{
  "vocab_size": 5277,
  "activation": "swiglu",
  "qk_norm": true,
  "init_std_o": 0.0,
  "init_std_up": 0.0281,
  "beta1": 0.9,
  "beta2": 0.95,
  "weight_decay": 0.28,
  "schedule": "wsd",
  "decay_fraction": 0.867,
  "final_lr_fraction": 0.0,
  "batch_tokens": [32768, 65536, 98304],
  "train_tokens": 469500000,
  "dataset": "wikipedia_en"
}
MLP neurons of a small language model. Each row is named by its layer, matrix (gate and up: input weights) and neuron, and shows model dimensions 256-383. Each number is 500 + 50 x the weight over its row's rms, rounded and kept within 0 to 999. Numbers have three digits each. A neuron's up and down rows have the sign that makes its largest values positive.
A block is one neuron, or neurons of one layer that tend to fire together. Before each block is what it responds to, as a language model described it from the Wikipedia text at the highest values.

Description: Anaphoric collective nouns
L6.gate80:488434503388489527509485536535483434499537450430511440465539418501509442374526589431557430429420508519425511479448492574476527505520583441484437572438541503514450441550614437484522540488520551499610522418509529409506402426602494468535445487523450438566604512564414436509470543443514475444534465470529534474429471449450526436534427501606490472404495560499558552528501591530444458439570
L6.up80:494480420498653550538445448552486535560468567450523484511472525506471495467447545569468350475441549445488637539612498449493446525527455474499492482425554547491524434508556446506467472443564472495506515500548445442535502511462478489395510501546467448528582482378451487460565549438548504429554402491516478456502492477528501478515637457445496521501429474564522514514507539482608534430468
L6.gate133:468502498599506380489530519569539444497466550476509507500502583508463511474438463473461558457540442519568526557475418494544530527472527433497557532567614506555505469513560464553488490490455491494491467573458511510605503492512458534381422523445532456410462558467506471573456518485506495533535480484426471536430432498517529570449455572458476460621530541524439461551583464525519471577539
L6.up133:568615423508466473535542424589486476602428438549487521481399423414386519477547444470457466471548416513490566534484534437435555574561516494436586464464556460532485616465512439495557498607490523469466488560501577471561524564402474500501436525503487427516483480550479497494503524522527500437504511554496528525387496577497448466499490500492424489531496549451466486509476455562504376494529
L6.gate162:539569497429488479496587478557440464504480457502455482469510496387461510463557487578566554566484483440565518540512529461447496498613497525502469535454499585536547487502483417447500597541518613524496434491547579568521482577499478510527587539451456399475467501517482475472453529484558577478533513420530468454425514546553445410509493532544509464405575456529462498539553497497465508422472
L6.up162:579464492526504499498487474543555510524530551504463453479454593480469484512551526445458510595403525470535532526533439516564539506486505485570533560465499482541539520521493495601579475590572481366528543487469584521511483648543404556523494454428503509489452401496506469567515503529556432554472420540480479479551469520540379425495511598603524459440503493604462480509519526521493441433350
L6.gate318:482569512504497532631626438472528620528447489569485553493407615552507461456474459501500530455435512473491455553441518587522581483483478518490530470501504535448541543436490614542486617505588438489494450525508496555531535581531494572523521525481506587532573484549595495480424546554495531582471463525539458529412504489518563450469515441592616483429561519593497435537497460540513475526554
L6.up318:392408541574509474491543444538500530479537533491481472482563629506531493472474477421483529510550433497490491488476503491449510438538536513630474566520476519430514531509512503496526453525499530443417394589380485432494476501528542542451471470514620592453459497551502525540515571425574528537466538394497572508475448483503520522503477508560516500573593489486498548415517445578569490495430
L6.gate361:499450539444581492527501360470431476416482628543454550495423447477527474496380543406487522461555468470535484500510509437522610427549568454580488411444522535522504517430593509458468523530501465547591497433553540490485549510513432592489443466450421502556539442520531528589507444398543433506494406522478570494480422476480541516462559510484462549445496561565519529522459437557384490418563
L6.up361:469496534459482399430463536488513618530558490533561515540388494476346529485587450441492557549513531492481466590466533484530561530511427478515549499485512516457500508490561562491523539468538458544513530519575455529415486446600446433450507491559452460541526490563444550534547473449428564491549498525550448502536473533462449450472537418575579580534534453547535509511436524544517543523506
L6.gate611:536501458490479489491573533403521499496550507527494532482492501458555457493427501604468469513432425505463436528459611460495575511601495477465408471520505577593459521475434407528508502563570607520479464522532472470371505509484535510533494481514545533534516579582520512493535461453414570595505550467483502421535509530520504484504478455518543488486498577550531508462472421536530491436497
L6.up611:493489470524417481504475496601486407459543519465445457524540564518558448422446482521494484535584437434496470497509433488473532637459489543589504534504565581497483452497428411448516485576581524541452539472495555529545562528627466507465511572488486468534492434485502613445497596467615513487564500516436505539485485521528566576544480511496553489527594517405506511496528505595495464444499
L6.gate1354:483512510443569537505537500512515505476542534483625459480526481501473509351523559493516391527518581545507534559497548553480616445545626516442430531475562501509479606561529431455485487565561492534518515500485472504542555522531482437482423403410445470555622565539559398436465478446519452558480379472482432471492368455479391516478502512519537508487512523578519502459551554523546416513467
L6.up1354:405476359439518532519465450536558395554504429409449527520473441463496397423497521555498451491517480422493510534579518471458608472545525515445474455453503522500498485574498572473597554444591475482572575399530429531545547505511541508460503499474474487545536546555479519461508472416427443483525508574469423434492439565489416500550553526461519518457557492555551506518510465498590412421459
L6.gate1413:510513487486519454510388533561484441443506488506459517571521445532433505511605556598557436432457565465503495575356513525486536388498580513526501613536611506559382634550523359505557483498554528576611524510493469522527520516524505448476536528493423541653461497516548468550524477469552410470587485427539459478422458482560521459499447468497594514485477545520516484526519503489460414422482
L6.up1413:474434448570509488483481465521477504572607583507486558546464569455561495527491487389530515586525469500489480513534473409483501533439509460426418484510433516417625398494482512468505508404537511423461539495403583492440577552486550526506473535509490527524443565577478579475400524506430501539549494553560493600487566391523453544463530533547517447345553486525422388449476468615541509417526

Description: Organization/group head nouns
L9.gate147:483489416535494494482495505573553375486485520517504468468575514525556426516511449514543562411500494423542498492441551436519556548549550514479485530484496455462479484459623528513487576485597435517537557463365451470599491487525407453507568480530515447480473438570519517470509555471531402358534507496525469481454490370509566545466492495448544474469529598496484475492490474458422525529439
L9.up147:388622491475485532507487470513455484467499448398489542511519524411553513548540493550466550517459576444481435549486443507543536533457498488447545637593586475436489446500461478461503547432543531509580475514437573466585514553528471511541444495536443481517520433415514595458532498455423551429534449531474353462518508398527524590489422529547463574424472521519489549532429507520537443554435
L9.gate309:534544522523527422546525528572418498561553456429537495537538530399507361388490494371496433552340518474469507501483564524515488521523440436353526525494524489595473511492537398491457516510512450480595497655456531495535505470477502452500373513504480474483536534537517528497475469473509507480479450577479445536437464467526473489444478379489416420491516574576438449540544540543511439519473
L9.up309:529522462504547578591512443495553540494472551516454506428477571463531488464530541554487459468565544450574495556500501511398558549539473457538480632497593548449514504552567409489472550492580498515492419500462473437498593503507561556522532516566490492544439432485425446455525575476555500521508475516461498505461489519546541518457498468497505495482579585542509535467507553524480445497453
L9.gate536:530517558503494557460550503514560463541406460460484473404461492497514582530554503511442486410418539467575468453384612505423590460519490531451505572464549455461574466551573410511460560540595460495531486421458563552571581461544413482622558479505493546475498483598590434464494518496493484529499515529496405473601571274458435560503511544518538583529551625601526575507394496480507481537480
L9.up536:520493502486448521445555461519519477513531504440563552409416520461535571581585411521502538498505497482495491531454539501448591520463493487452427495492494512491542459521566489495525545534513404545514576558498565573461488530439583484473561471450534516520470444566559479504513621454492524663548489417533441522600568432508416541502445498507510520431538484546560539490504528453540451407475
L9.gate913:506511608435600479546522576598432582559448481593476507509500406460482493416477491592512650578514496423533582423506537448538478435511516508503401462476569450545506484507427437539516510443524502512584436509536485623503510622498427543474475487538507563561570511575512530402484430494492444500391512508471494415471536405522471514528528451481512533463380443456465474547636497504479459534434
L9.up913:463638432482399388488560500491486568471530485445435494498421581482543504440486398513490554502454474474577459396479575490413448515618522502527542500538558487422491454552412499491502548624487492560451524458493591553579507506532491485543541433509549467494509536542486519494462518461453526473491571481428445471520547532476508538521447590484475543499470515507469604477500453486368533451499
L9.gate1093:542501503559452525467370519569514417453440589456586530424494511496457507562383457508543541571551473443565470501497582528535555600531498504589550610462489579419506560495495501460536474474588477435547473487494485560493530537479483554513524549440512569533498435510523482428532427476450465468495587536535410451544541467473485535488516597467605534480513518636385548518467531541480525448517
L9.up1093:465450448474508540549483450530539472482583524568532533433537612543396447510442474426540545495469396473504444483577522487556519486504543606533543507522541507598502472516547426508429487513490546472534585461531520442524515492474477479465456424484524556576541485493471508412506457506528523473526436518499497546549525555491561596532483588595510428470513552472448538511495491478511487511571
L9.gate1354:519442504481448562417398466467494504547460482544476442480475500533603415556502523516502580466525460475539470605471450496398532577533521536451516519571495525548496425507494459380610507524571509483575504557506524494382452570454457513434455534509595384413444597547527455485441562480535522480546535558486523570501552490458414553476485499561560479454586552608451521449442531491480437458572
L9.up1354:455498521436532473513476535499564557477586428497582555540536516481485582470574523488463497544481524453505491500504429492498460580468478438502501444472573476477490470476477514499516631536546509573496539445496444540521600489551526479442545436506515564438555452452621545512548480436427492458504525465477552459571552575548538446530384528495453457478468495482535548433487469515487570560470
L9.gate1355:471576519402487461440489443489490417422457493443467476524419455440514409432539451480538487514485495497520432465490484503501499446478666475413448556455627468416423476504490447486574444466594418489509403530429426547518530476596385418554436573461512528579541486512487504623491464488498533477610490554515413469459470476489520510450505495512466500413517527463507523510430445509515390562431
L9.up1355:465522462491468464489576436469497454492571462512501571523473516520435386411493534494484484557407554498407549646523501518504571525525537493484534542474497519532515479457649391444514479549604497483530434517411453537531435451526459497540582541467420528502567488455524497477553426520494498511588442513558472422442398522450488536489505459507585523416501544608510439483542395463562469512470
L9.gate1480:541490530521574547463465433562493546445550575541435494538499594519460482410556470506493460488465488505554514486465602491520473466497558476534493496522444486457502505517545484446461517463501567587510534553395553517493524462504538506511488483539485525496465571492498453494477502491484569457493492542521488448521532509524530447550574504615573517523484518517539512526480510505489470460496
L9.up1480:483574515462530497530481561461471484520476522450589498550572453477478471540501535541500538469471462464580439473506492454460549442534517535522469485585481577562470460418459553450360410464547527473522473541516492427541497515484513472548490491641541536510504461514490548595475523458450443448515449531516499496525514363571532631491452538552554409469575508652400461513517539522466465488493

Description: Mid-word continuation fragments
L12.gate1049:482526473478517486535500388563486597633576487443561486542502544490481461502535473504447513389520499515582475486469508523528513370456533491541468573491496434529452565602552438495414521489497475495482459509533575417443425491435590492548451434505544550598505564529565527538504447519472508522540539540467517565569528453478471539467487437554577460520545617489462566531590400445387485506555
L12.up1049:487545434432491433519583530376584507527515508524483527474545520444515529483459479534503470528537556546475503541420515558581513444547494586471438517488570508470559447532510420514605406535567574459494490416506598497507478531519569548437471565454479568463558478482484574488528452513532559504601457418520470546498608535502546488485524530459573465504487484466515493561492424358456525476561

Description: Pre-verb adverbs and particles
L12.gate766:487436522518453437507481471554328463500452460509526468564459482387486462411623416569509575427507466500607478450470478521487464559521525568512535542542504499525597568578418474398549544443514445536578505478485631483489564484538372482405521549555526431459545404480588549491437458550407492516438526483475470516485454498475517496381512539598450593540478487503568483487452550526422484429423
L12.up766:512440530494532474523498481426491502499491458470380492526463472496493423390449557563403638537455474505636422479455530486551575483522421545398570519533464480422567574515508491404596619512538418589533468586571453475477501543506490537498583387510462578546508512498462497511545473478505490658576425518475503486431460539543542479471494445447547514554599476543498535426469472500447509419493

Description: Mid-word and byte fragments
L6.gate242:516466587516440472455566462617542584551483474478459571465457450505415520435503467473495499569518528488583507429390477556646404656519516544566497452477612510432467586528544481541457473507483530534605564499513506390443514487487454411430578493424512512501516499569471563460548427460400544479546587511367542470498508493492546540565491504450520569473411550411516497513570455465492474491467
L6.up242:522402604448518493522512442494600557525540490478470498477492544581522390472459454492492564493525397447598455539417497443528523576400434458553522538424529570529467502490546563535514464505556448496481457453482489473549508630516593482565467553452529461500510422535484480433482454429524504521435519430466559442538532519456582544476451563465384531534469519467512561537521500519496504505415
L6.gate564:546414582496502499519505387516561422531452447427579452571440595460587482387500499453356476424530459473549523541446563576531479565495506421539575557496544439568512537452451635516514550490500502514501572539495564429509507481531484535504516511407513507497400485548413456429567543428445454517520480463461435517549552481529476510489391461552455482503457500439587467419635553515562451471551
L6.up564:550424541499477460487507481468458416553489477423438453575587502510469436486527507359497469432488466554563530575515504530532517494494539524536500549567495492560511481344376461499580417513552444474480504475378361410522443472525447515443490489404509504432507621488526519520449468455458410437582473458469533564508464505527444515507590480552527432422470566470533478483493573584529543454454
L6.gate697:577468556462505491511467457510474535503481494445601464345457436454415527529570513499486433511548486561517522498460580514505438522448537444471448592444568532498527591526587535550455498559426534496500465451501516445484514525486512582566513453523408476542550452471494452423541493499484491450556451471493554466556471475524468494451493564591468575400429555506508566492552531492431475462499
L6.up697:591478579465516564490467453476557534463518538423518428361494433507381449505542488518514452500505458616537502527517467532499394468439447515522384517411509474470478612475519461512513594509486549492437532514522460462505487548507523573534502446493410487386582497489457446446531451497482535522510401481474488401530406471519482478518463537508499440483419466507509501427574521540474487423440
L6.gate815:459485539463520587568544420504532476539464551550531403499522531558494432462449496498550535514519530493545462437467493474469385552544453531485468459413517500558558527486560516565530498560428533467509468562487512371503485504440446433492544540407419443548520512529495518518491403512537503477514527503543548468528500516509590494546468500452463483530467488570585498409567510453505477427494
L6.up815:518384473505477518506505397493600436433470488548488527397523478495548501480572535465512552564478487458556472531579464483504509518443508549493530507560473543524526506477612531549503428535422565433446597449449572481436627577475441523496532505470458543380499478517454509420561472580571568444466431497417500456582501500531492417508503581521491485462538503547572507439479444515494473447568
L6.gate821:486454551539448513475544427548459557552573491527481565492514501458570373548388469459475430484491527548576504527577566455549509562535493528431554517506489528453596517489634545557491576434461530451535602379525586433497472461440530503562501498534532494435518496583468510473556523515520445500461492516587467590537561563587464407492545545517394471470581602537504450480446501543461478492430
L6.up821:545517570477577508473476509596483539479529422502487540450470506574495502527406446533537574496498459503373472491530561444469474504498533497480465584460491414411523520447522511534498551543491563503471522415463481432603543484564406466471414531565458467447610575516449443493491449412464569488514461525491534504572543494472528461509574631520467404501473438494429524527501529479485545528567
L6.gate1143:552537658561464505474518495550481525505551493501576432561469523546445485611471509566502499487481477517422491549345571497470550472492470539421392506514492575522467492541653571530524523472487489459528478463489537501413551503547411426598585413462456388442499464505378588484484532463506569510587564411453487475403552469558571507468497443494508557461439479526514544414485424480444523469505
L6.up1143:513409511367473444507480465467481519487453452414464569496530500548618487566456479469448536513385626588519510525478566486505517518592454404462497537556464506416563492439439532583480533535474475447566542501475420448555501505541531443529474490550542512495609563519532472409514536465439520391559493519479479523457584448463496537483522580534527461526427480449399467498508581458417545487483
L6.gate1201:484467653555523434555545473565472528467433477418470488431481469521485463530643513459458489471499452529531487486514526598594487610467469523477518476478498495485449539509544537504650601454472447503541534526474570493581473504554513472543500586502527410427561486452428536555441451500426545472520474479504571439426500427501478423497509498487445578474490497453525434602474566530415496497472
L6.up1201:394432548432479499492548413502461521473463486473477475431419502527394491513509467517506475551508540525535534473379579517464443496528470451494533513537614462499525526394533491562532477596548477449457434402575476420430506493390521548614547519517482505481558501614427511482464541470475494431498514445436587474447510532500521469552549492509461482502501487432541474466536470564434545442593
L6.gate1317:486504601381489541443438524548551493506480460446487517454454495561418562487600522427542530586477493533528502365433470492546376537455490538592506535604506592557423467588521448452613489440511440393535525415547449434535540495505516459505549534424580516486535528522546523398515457480522564495397540458509490479471493577407501471534562489527445543460473503457495415356527413524528593446493
L6.up1317:440459587510565556615524501631510461419476530351464484521540565470506522568521500349535554461539583460490472441477503414521456525473542497503467512636426432515442493491459477471637468535537484496521556487499457500547519481585460402494481521519593634469541489487468485413487411512512523496459607438401473443490374494457541409454533510571494479449506545529469429422546506477467592472535

Description: Word-initial "str" fragment
L9.gate349:486573546412418466515552411598418426442416511436508460532393500418500522488446468476448479580454542429527520444422538533464508580503489476538481497476495456568495554428528525577391570570566524564489476526403441565484471464470497502514531503603450506458486480477431505499433523459557516569440552556469506478474505541517562490530502470504540531445508536471483362507559520465458461454471
L9.up349:538471588542538518450507524575453463549478494485540516460420479573490385451512434442532513537550558494467453399598455550487495556442584492558483411441493492627513500496509472567497349465476580527601457491613512516470602511486554472569436553445536574493528555624471519346452481430505455513438464563477506600414541508456462570495503438463499604468473528455532488467518434526472543541476
L9.gate358:532534347473370480418527637511462563514454588432477543492548475493460437521504511474433498491466537528581363456441565582480448534393552452483537536484499515527583492547418642516488470561523477493511420460526422496460488461537565497477513509503571514497581480542476549474381506461515486479529589539508490514450441492461423620456488620505509504482445551445472495554434552536461473391580
L9.up358:470357398572488464551560553417519566491434569531563563491504570437561529528388490445573528456459556540460528523464474495542512448558396538482443523467495520415478512470503505459449461550460469413452565496501493534471468518444524520466447574554542355523535479465536532439462499513548491602464513539637492383518510507426506518478506494607511426504512531569539491455519457434480490506592
L9.gate839:569671483433463469433526478464453608469484450437496498503506447425571493431475438526434503515525532593534443540434560521531474506443442594485514512603523501494456465452486580486585518562490466546511493570538480531546446448533527514478537500498455467611470531573488488573527485541494538482517543539553518476553458462494431505484521490582459448430539525498543504461417600599500507501443
L9.up839:511459449540533476465548440520538552529586450502507435574521478496480513555490485514448548520539435488438519517516517545376483530539486459584468501459510539517470526540504468502429566503458556516534498520559523449552560543501501519500510496513464480489509455574491477485528413449452446503523486503446591553480511462556512544517516476468579496458453491528404506433619600505475475517523
L9.gate1028:507540466540456489521452513543570508556414440482584483464476455526537475573473438506522528544511482575437500477487465454417429469544540495460499447530529552473489477567538544475454534528517486550553487503469550487551458516485441464457607425524553493518567502592528502502545564512516510483479570516421407484509480443549572531472478547549536523534477539483530403568498430527511437453433
L9.up1028:469545507542459506526526506456612503523429511461477466505538530513493452513562471539515434491464513504534468531439552489506518547581473536545375515495528472413582493491535561474468575441537452594548555506484633517472422447388590491541601466415549414569383478573569427456567436518477436477472581390503477514504512447552435504500515474507467556525479506530543487571442532424542436456415
L9.gate1162:466512513563569428492477486453473576437472520461514565524536485513580542459487540437495427520444378544537496454562569542453444611477503513450491517563572558502445525504608555517513505484427554530442479584555482469486528475457482474483531558379512499529522548497468529423512512571499430548602517493641510532599445548510538533537494524497510519443443491507507527485461580505495432460403
L9.up1162:547456417443565482499477605506556560491444466538449463540501465351476528517498530529533568399517567486490572468491525516554456503528398474376585445581488537497455559486498528487465529398477553528500474461514555510439449474505542477453470521634493505501526509525503526494565466511427457540518475560538444303490408462530558509458527567502453540525502508534546586478476462500398474498607
L9.gate1353:494550475540515382539475466496574514490502489548503484512416509453541480476473553523557553430529380522477571435535544486588486577540468468452520546575566552503537453533529511519492439490443531523449467510558541453433412428452551486602534542538559479558605434524512432439517438481522510512474520487525434478508576535525484488540504615552440456472517523538485546518496472496543552375527
L9.up1353:541397458428407503432502510536518570602530553467503535481573451524594416422508430484514514478522569517550428384479535545507531568601500636442425510516504473441361551465426512448418507496550494475474448423465497473556468527455531436570442586493512455453542446496533412541509565520422551527485538399518490430470491456601446525450400525451474570471574517587501472610465461530422509476487
L9.gate1478:462510528475500416506506519555450516599451478550470468558427466574411447491546522493487500458477569502496519507482615581558572706495517490447463466494510485410564517494543550566418609504472596527442514500489539572467456446482521457657525554503497462472527433460534490499546577536515526443459529514435550528525470505568430465497554530560527505513437535514602521560468477549458616490511
L9.up1478:561442609443439521555432406473513495495505577454522445493459453604520478420476468541466440506453440507564471531509373520452544563616515534494515561434567499461453431544518442552533535505505543491469577395438528572370517475428518531656508564436444485578392532480532461472544512524519563510558436518525384449470458514578433483501552422582602495458561498479519554403427506556524527438473
L9.gate1489:451484549351534519440572507488511426575511474533524542534429510416530516555521507479512524461526507512527527483510595413512506420534463504476493506527515483465498488607536616525448469538561566438487487451476549493563469471469495427625588489522456481508445473494438559564448584526412454434492572463614552523443418492542447486492455548495419576577544606628508561598535517555471608489538
L9.up1489:474461550455450488502543573515597512479565425468411525552411502465515480449558476393523435540548525608467548483550540571473570427509425532467530454584473498522502397591519468462510510504474519460460556519353460503512431481491506392559607535425551504530461474531515496507466518530396512506500651469533607422416373428449508507523550542477419501460476546471496458613466566491515509491498

Description: Capital K word start
L6.gate125:531479506617492477518438523536462531424564516549546423558469477437534541301474530502479525511521498479445583459485564443562586471505523523417577584449469529533497498534581544489471506525489505499492510513513533442458544455481443513495471563476434482544464515430507545508399470503562517545493528485545586460534534498520484493505508443554486447519491518518501536540461513416368536469499
L6.up125:455513482485381554555507559502524512600591507459438538412602580531487509492443518444468416468494573488552489531547515570531516471453579500448472655553582530548469474466458520447483456485498511568514479523481462542510446526400480458519515431508489534513502458513475449474499543483485488402499493469455469516470507513413458526447472474431488408470495540582508560432538422515563453517508
L6.gate298:504511590483503569533520470544454578458444480489475495479562467541468501432558519426537502597553529643535564538476602523477545475599586488410556563450489433465493546582499524367471428557527485566487480511537513494503526440427472530530535460470513569451552534424527520462508477461447534557479494487626507425561430548454515542470572517528504445519471582534491550425606503395493464483494
L6.up298:548484554481438529586504483469504537445463471406472479427555488521398507455524521430512541588451556603555549521547497525526469479600559502375547485552454382437504526564499480459481448496510507498452477459509607498499499525395523523470504379483430524424599568502537511518453510495410551428490531456589499434496403568427503523528562499436511395536506535507438510411583452485491527450549
L6.gate366:544548476441463529457460508522503480514519566410510424512541513449517497444484472551490453463528506488533506473551473440501543520547557559470504584562558539531542415488522564540550359481419449501527359555399542543505521581514564559518543510467565478476565551507497533547437481519498461457488503482517526489567501492550535596495396490483568490501506520532424467471468512438432458477613
L6.up366:495595452515533499412496524432492544442486561465401493503471490412438443380507511531412455500495559478561485486492551411562517512548492489444388495499493487486482518485477493574511478491526585514524465502428593570569488522395461513492495471469562452504541435469522498440473550495546416454521511505586490572478490451450423626523453531550533484560469456538470537477427511425494504497433
L6.gate841:484460603490437489459571520548481389564456479462485505441545521460575598494542471506480528465411540486438542515462533512491498449578529589506485468477485465498516478518547532539521468489494495507484484544550547512466543558489398503504555510495452542486480563489502527535510530496531448377483407531531440511477533491519548453471509516491423461559479581499689462580444562471521539470492
L6.up841:502508433515470556441584442592467520516457494504437561539491503471549542510466627517497530414529447531471491390499512491538508479553582526480503494466533495464499363522517532450498433455447564539552557481540487472456564482490554573548413508444563613516447434470485582503441486477576492465442554478516522519526521506517428550527445451404608472617593481446486481459527491467617503518471
L6.gate960:518525477452492437434515456619498536443588555509484453550585464430472592549585626476530442466572535503485360473537461526500522414556532539496483509485500497443476487555506412468480577461536508391588457436486529501519493556500528476465547507516382456463466500379440519522649526479506471548562494484519495551457590438415537481421532558551459480421473544486502530544537478511501480516492
L6.up960:491555510453544536544532484487466455515542647503535451468490615460505476567515429577450447487562482374518538529536517515567517460539533609470465458375553565526455462548452525510471567507505426420557449543534511554631514521460488497472506426499506503485528588510495517474536556614483509526405529482540597402457522500562488499410465566485477501472477533517491483411449495466481496539541
L6.gate980:562501496461539481547529613495457606477463564456494577412540480488500555472528557486547426597552509529534401476488456460480549520566563507432501452445546495456468609487549406460527543529390508520482503465536485522532455521414535534439502474484568472499460537508473513538506567475474474448455553470559504496393524569526463532569486529534486530508468521484593451459461538501459498533535
L6.up980:480593470481583454464524527555478524514525529420534469495556558453505510460447450415402463502434488494628521460499478544458491514522471524480475589555565472511482514545536526524547427406551378516463476433603507513560530432573485540482464498500375470460592509450482503582409458581579494471532342472553395383473490540552518491466451504538419558475495482500508538557537516457499480467427
L6.gate1145:541448518479523564546515484443497533470591537493473506561586441497500495440548428479500552560536512561500478512460556520568414495566560552471436513500524534472486490437574336533493456453424487509457433434569411491599468452405462584495504491375535500476494507504460563508429483532533453479462484504521492519433537520551510545509562493493531471494493525549536565434533432496417484608529
L6.up1145:563498518512567444470516576475546454499644449544578509465469541497491524517490499505483465617524513511406545615568539457518509490473448473568572579486534445391468443512572470521523488542507463593475453478499524446537470511427489561492541509562501425457517557454542419464495524454515524447518395497497503516507489452484530439540509474534500375499460586457435430435433517447529527527477
L6.gate1490:478508548547485391509516547608463579453489494438481459411531537493449563432568457436548474554375555586513543484586499624554540462544507431492522484502498415451464516411505589444545476508430470521561532460442486587592381516424509571570566487504557540500454408549573581515461481478521496384548610462486461489452433510511443523481521540507488456526512564540531434504580493518552450536496
L6.up1490:466564511513496524546522495502448539472459565555422487528500457498468511525492413495560501639582466516513604421477490523561559493510534482527542526485471411515555506538423525411552481625441526521487508542536508453437509485508520517419580508447511529482569434568433497553437438447461484464513505480460495453541474468489482559533501543458546412464580486517465558466531414538539546523593